config = dict(
    activation='swiglu',
    bias='none',
    lr_head=0.0174,
    seq_len=1024,
)
MLP neurons of a small language model. Each row is named by its layer, matrix (down: output weights) and neuron, and shows model dimensions 0-191. Each number is 500 + 40 x the weight over its row's rms, rounded and kept within 0 to 999. Numbers have three digits each. A neuron's up and down rows have the sign that makes its largest values positive.
Before each neuron's rows, "fires before" lists the tokens most often just after its 100 highest values on Wikipedia text that the model never trained on.

fires before: "1", "0", "2", "3", "4", "5"
L5.down293:545529475457528505527542536454533497422556476573568523451500516461458541492527558472547477550472500594520536475556507516547557471535474555496429397462486488491482462474568497464487435510435460537547510441490493492593536507489489446501527511454535438463421456532491501503491496510511551514527556589470511429486518489510559491551556439485452532488437474496450492488453526532498558558558508515521617553561514484495508542498475523535443526502578530551485503495446392499466513492542460521486523511538485479478533460539433520502537468533504470502599523524498537461496542540525515501

fires before: "0", "9", "1", "5", "4", "2"
L4.down48:511415457532541546467464498542419532539406500480542451549526469558483524446473579534509627441517448462505475499542493565546548543517455499534488530492490500561492550461432441478510493477537520556535511518507526470453491502537552523563505500505506477558562524493532545521504433469524511521457490522526418503515469518445564550521526547496462516515551460501450496489554551493463509473480421549435527504464499498518490492507505561577494530527426488466505547602498502564491550499525534452577509583532483424449504522465495454497499508529531543515555409499501489455440559523526491488

fires before: "\n", "==", "In", "D", "B", "W"
L8.down144:506509490587489521493511504465510513450536553489419491468526512466482507449480417526480502398461506436585480483515436512473541519506580480560528518475509458524492481516497493504512623581440536524453513502475478431513507485471545569439390503549506414488463476487543503529499535501528537532530439440550488454451515541424573535483472525466489498533467502547525505428537511510558498487556515460509522561429458565512567468468489535502508495542531467476468501429490502527428462488476488498529490509506546459466561545530456531446560487507498457539503495457489496496423586501574488550

fires before: "==", "===", "In", "The", "===="
L4.down44:507546508429535518571487522452538474548477365466411412470500455490576547421487442478518464423569502506541525459497567508500520485468526488526559533494527428530498500556547549487483538468499504451454498562562532466501514525509513528533483458532510478508500497514593419476508503498480573505512472439500444542455486452475429532541528521497475448528470571488489562444466513435529460582573448486519511446449460542475484465491541460544488503470443526435500528497554487523520432501524489548569461491494470465519480483509439530470489516471435567495556501453525489526490470548502451520

fires before: ",", ".", " and", " City", "\n"
L4.down117:490486526489515450488491486488505500425561300551402594532522505483499545530500452399514428509517458484438474514468463466446548477506465509492544553522495507502521546512495578513479512453445488492574498454493492595538448560502475495504546566551446524491491471541503471456524524488538532493495508540490511529486518586510529511402490523496521476483407454523491458500468435504520493583471526475547491541499491439497530436463492436455488481482472467484488516477450517519551451477504482503516498468494519521467534505484531469508517382533537468499489467512546526479559452546552482481

fires before: "9", "0", ".", "3", " |", "5"
L4.down181:536484533546422533476467533471531502538521407521509459524482476506490472502523489443435543536568508455481538503516538492531558508440496612473521435550515449493467453485542427480550465410446464500480483492508510507488439515471428462533541496486529513402512430506536491527544556522505484478536464494502477463545516478494523464489500493489513536419530508522588439483584549441493465543517540503503533493475421469521515481555444573500448464500510491507507474459459487581448399445610545513489525517477541495560548530490493456523575440537458494523529506502463556529551516531444539505

fires before: " |", " "
L2.down271:451473536448554509498556454495506598547527266507522513510508457427506479484480461484461539491519559504519483480490536482544463483452544450454539526450395481476510465489537489533566466505528471500510500481529485505486478534571511521479498548535580503528506552464464464496481463545437452500559497504459448468510559542458420550537462507487449532525466532542413528454456538490557525438560495504514514577516552520471495504525411510506449504503456524544470478511508473536460506509454463530495464522530479524471542514484496521446508454490445486523512512522451523544514567507503504549

fires before: "6", "7", " Season", "8", " Chart"
L10.down156:477554506565539445500501456472469487512538493427425507500561516494534539646501485538496466493438560537462459545570435528554495531513441470538471577437480498539509539487456488493429514531504522494478557469528489490536458529437499457507494457486458544501528486416494476466510440513574512516494455471521475468481566505523445507377544482448476554581534552486452539445547497512493577545461484537500475553458499484539541512571475493478490460509535563504484494535545489489540487507470480471530454537534518503454501516579481431514493484496563544546513519531429543517522560413455542504

fires before: "ig", "ab", "ag", "b", "ey", "gy"
L10.down249:438464540462477512488482529498481522501501484502577564465449524525559481464513461501467467440544532573521463543472503499478495503461507503458580476462596545495467517488506484399517433496493510461568564485440433478498444562439478598484527527507523425451414512558472518556480478520550584507512606495456520458511534454493502544485521543517480489501481557528505475560469518469530523529551432535459516504494550536532474562463510438500506430532469514487541520516496450497532507496426521391416502513454475542507473504527486473473453460507437500512513431480535470512478443548526423543

fires before: "0", "8", " (", " |"
L4.down212:470464494507510533450481479493509542527504540528476497455543486525467540458513502493470558538454488459519430460455622571489511523494512501440508508529462447436536520446455487453548579551493520510431506478509518508429488504483495520538579437513454490482454449503496458513403442566512513550466551549489560491518508421448459502501519490525517441511551460470536464495441527510494448559522505500517504472498531566530452508489511545445553467485505510433434458545479458495573378476476477439535460484523420461481556497434474558458455515535559530409485469524510475489498559483433494553

fires before: ",", ".", "ia", "ian", " U", " and"
L8.down157:460512532584500500469484426496464508493483464509458501457512514479490526526488526473493490572524466506447472526474515448502543494526526514519516464525502545562568499501452551463468478480520483455470479498410538542501487571514439503563525487582443529518495464535477495487416470540481450448499496503557534554565617501541467550429566476510504559494469546492524559444454426502525446499469497479532486429478501571487495494586456420518485473512570534498498443417433488496533477513395441491561505503495587539535486503517451529456545542586473455531472475441505470514510477484493577520

fires before: " |", " P", "e", "t", " GA", " L"
L5.down238:506499503517438593465453480545493543495460606471539492497460430534487387438556489553499483498486510496558497449527537542516493534523561560547525503537516515532536528449560518472472510520465506466472453446509504480392513521518474575504456476586450491571503521482444528523486469541472536506529501482485531474502494489497497454486490442545520520415496497495520508535530494541516543432514465493515475564527541446605468480456431556602508527451545485529496484519439515477525542509490461494449467536517477557505565487521493469472440525569455514473493429521497513398512597451526542534

fires before: "0", "th", "8", "7", "9", "6"
L8.down295:475476478584490512478469471501530584513538527458481479485446461572464557483507513544520506469566524446532486467534538480569609535500536489527554466513549414552437503503500462488436546461561491393452499520491540504432504529457472548563519426510535539516561506526519506500492433585456479460554502551532506536524565519562402539533548533489431486479467526538452490484424546488481459493502496517501540476482479536493496450516451513524489515503483483414514477533446481563544513549529545481604434551508460445519520548505524501442523501520490472555468435510539542516542510523478457492

fires before: " (", "0", " /", ":", "8", "3"
L5.down296:541387509407518562535518509478545453465529535462525508506545503476533555498616499517467476519551461501517513499558507558546485464422479541562487444491442558526444500472533527466532499515514491519510532482514466498489502499510532571507547511447472536538557504576462526490486520482545441518475535509461605444510527539543504496401512405532436529571525517464489536462536520516464494464501474490528530435536549535465546465538492531421538565517542484434540468583497478548496520516457561450535519538546528454439518468510514529523491440530514512518561520583429505467493536473494566489

fires before: ",", ".", " of", " and", " from"
L5.down14:446553480522472485462493485545509560459476504474491436445473493488519499409438499537583550586543496530526531435499505524489469482453544554503540462439476473536514515455498452493448514418518524461526508539549555525480511577478427460563508400461489464483475448580468522490492598473542506442485519464444585460566522500514495438498517575442470450482462550475554512469498499521534451481404559480493510507538519500472450535507485531482487516518533567504438437479458520517484397437532565493522495503463537504513550523478477485521539517492486504484545479482466421531581443537511502499

fires before: "3", "9", "2", "7", "6", "1"
L2.down298:452506416506479446407484499425494476496538493448495477467535464483485461522543510527492516496477552432514508459531477504512528519543500485459565531534535529477461506513534501468485458485527510433460465473443512530511431558579528574506522488597505510483524503522521471477488470526502460444456400529546524460521510518488472532513494483560486537518474619488514468517539501525520433491556486461523483479454546483466419466444439572490526540483469524599488507434470442514538537458479464470431504480507444376520493493580513540579470532532546539539541547525575510552561526444478531501

fires before: "\n", " The", " In", " He", " This"
L2.down231:485630479560442535474512548476507486506524384510450461500427507523508503519492501483524450575538587476508475478487511427482552476545520432439461488536529496520466448521452532500515468475465484595526511510531537462427501405494511481507478468467497543486518518440542569461544529477511442418470511526507504547498507534526536543541446439521575441465477464504476453407483454493472510535517602519464524501531532496483478502505551507506513509542570469461483458441457501496576404474465533490504501547456463511546509501476531458474566569500470493542493552487517449533530455512496511571

fires before: ".", ",", " and", " to"
L5.down144:493403441467523482492514479438511498534498410507531493511535515518485503585524509530584487448499541490555466492537505505502558460499463447442526485491498503487517544458454509495546532512555457426453538503501438546526447473562556533547515528510442474546580490575395515461503544459509542496534478596449511526528523492466446432504496512484451459458406476589458409535509551507519475515512569492460494535568454493483424497487443489463514500548480521471495548600417547538459456475452507528610437527520430492537486482499505523478466505524507486497481528514479534512528502497500490508

fires before: "\n", " He", " She", " In", " His"
L6.down300:469497524498430530526503540518542477497526373477450441486530373562471481544456480495489478463532564496575496534576521538488450535568486389491449468445538518532490550495483530518530489465460574543472507474506470432414453488502471460438533535476507454474532521480485557464508481505448478498448435493562450517538423469514512510439514519504510552530538457498485505435499483500543445535516511486493418498508460519500486503469442556522516510530445461534532485550427435492578567483513452466490453491483518484452512506496514498498533467530545508586566527576532474542492584463494507516

fires before: "\n", " The", " In", " He"
L2.down293:498540531490497486512519558524526479478445420530463464556420498507521508514464465453500497554525590528580526463517461470517514495543494410518421419558552533466484504568533580501484534454448542543558496485476525495511422393514513454515528544479455447497494538451518600442506539484493464476421507507496511551472518534494537457490460499530546432449479459473489489433493434495524487518515528448476533524551514507551507458491543549508431514466458432535416435526521480471496476502443479533527494549449429420537523489482528473456562533483472482507477501466475597475540520484497439488

fires before: "\n", " The", " In", " It"
L5.down108:483510493539449558531507517515457502542478296477510486469483476525569534541485471550526476466458552518521517518523482459511596492625479379482500489502433502430530563519480518514539465518495551585451543502532523461472421445487476505419525514495462487431527465457446569493540510541492457455475473525501551518468475528420540505498473503506490492539486491493516543412483471567470497578528516526481461507546496521522487540511508501544450510560452478512500529527474493486495526490442465498542508436471497448485460570458523464488498530575488494481511523558484506515525461524477562509

fires before: "\n", "-", " He", " ", " The"
L6.down204:473479529523500525481508496488523505495510004508498484491487496492506477500520512514494477518473504499525478506520504494499474503546472525528503521512488507474489508494492485493491507502504511504471508489500506532497483475518497495508467482502456481515499494519498513506485488505541507487534469541505514493480492489487505496477522496498494490490484486510522521496510491533483500477496491485504523525502485485496477490453522478494487531488539470492522491520501494487510475509466459500484510505474513510526502489482515526518500511498510486479490480481525543506501521506519486525

fires before: "\n", "-", " He", " ", " The"
L6.down250:494468494530479556489490494495491511491501013491517504528490486495510475491504507524473470501490513489498486504537486479507491481545500509514465490489479489497462509512489499501472498478523512476475499467509519532503510494511489483505487516506476490502491491487494514501470533514513494511537480516518536519527483522508555490463511505507496498518492477519522518474525478553473503448508507502545525521496512468512480496473534480516490527519527474509509491494519472481496496510496522507506513506473503474542488494505511496501536504504497494475508496496513518507507519510494508503

fires before: "ey", "b", "wards", "2", "0", "1"
L10.down222:382567536475437470486466463451559490472547437479550430501567510519560426466468433564544459505571505522528498497514475577438464519483507571555480497502498516510486517491447495495508485494447461470484518489434507510523445504523583515512502499536478448446455510421532483475445475544453481541428500508510462533523547474422556568482553491579427565484533559523466545501394554548491551571471518475462501447494548519567505460517552495514499514453537484507513503513492510540480496491494459446482552552553472470455568561498497506465501510540485510509524481510435473574520494448486437508

fires before: " |", ".", ")", "Y", " P", " GA"
L5.down75:532489542507509524460508462543408507488446612469489502491488476472502489524518528543589506461487470439466528477540420444568488566514504585488452516450475509537498532509499462485517545527474552557464559452466479533573570496474535562458549501475495535461514524499477539502516439556454473496459446440550476495490521477508526495514531554467510519460523538525509563475489484532497461413538465498517543467465463437431477501485518541536518506436556400510411514468466454445484491523418433463508426510468454519481475483471500449400536506483429500501436524539536503419502564494552529501

fires before: "1", "7", "\n", " He", "6"
L8.down225:497540538550450469487548448494505496488484429501409502487475501458503458556460492548592390383446492532529467467484489509551485536526476514445465485437521541523467552473489521564541449489404498459482556534553524493487419461529486508436542487496472523389571435512510501490480513603529486523508497544545431412499474526486531525551523500527545474500483441475505465521514475496534476577521498442490477521483471479540432577492545451453517473557520452535465492543454512444494542486405526520502483534506534549486495531522526487500497467503454514473496453571435459547502515524456481477

fires before: "\n", " He", " She", " In", " After"
L8.down59:459524518548437512508478475505514535521499412485456455503494447512507548572437437524463505355539514523540563514505458443479506464459465504495419512456468555519540533558514579494495518529425504496458484499518487449540483435468506528457465538513487517501528423497491539503522582534521434485553502559564491456505496490438520559465485540500531501570462494459466524488527517508567528584498535501508493461442493532529544503499470584509518445510561445491497486498516457458562499470455529453541475547413516423530557553487513491398493554540489532566508492547471457460481441448464519521

fires before: ",", ")", ".", "s", " and", "\n"
L8.down258:508445451501498521467570493492393487524567562437477555502468541415512516508523458498511568419549463487441485525521521553471511468553517425570454535480455475483525528488561533503493560499477488475545561465498556507502592505507504545482523545514476500463509434519491513467531463415539446522526439507516508528466539492511460493506480539526528442558482492491494508509501529483545500553486463460429516500464499486460512514499515532481476496513551489437502471393498446439412499485525541564470596429520508483461537577392534479482475526527515575467478539436464474431538531450514537441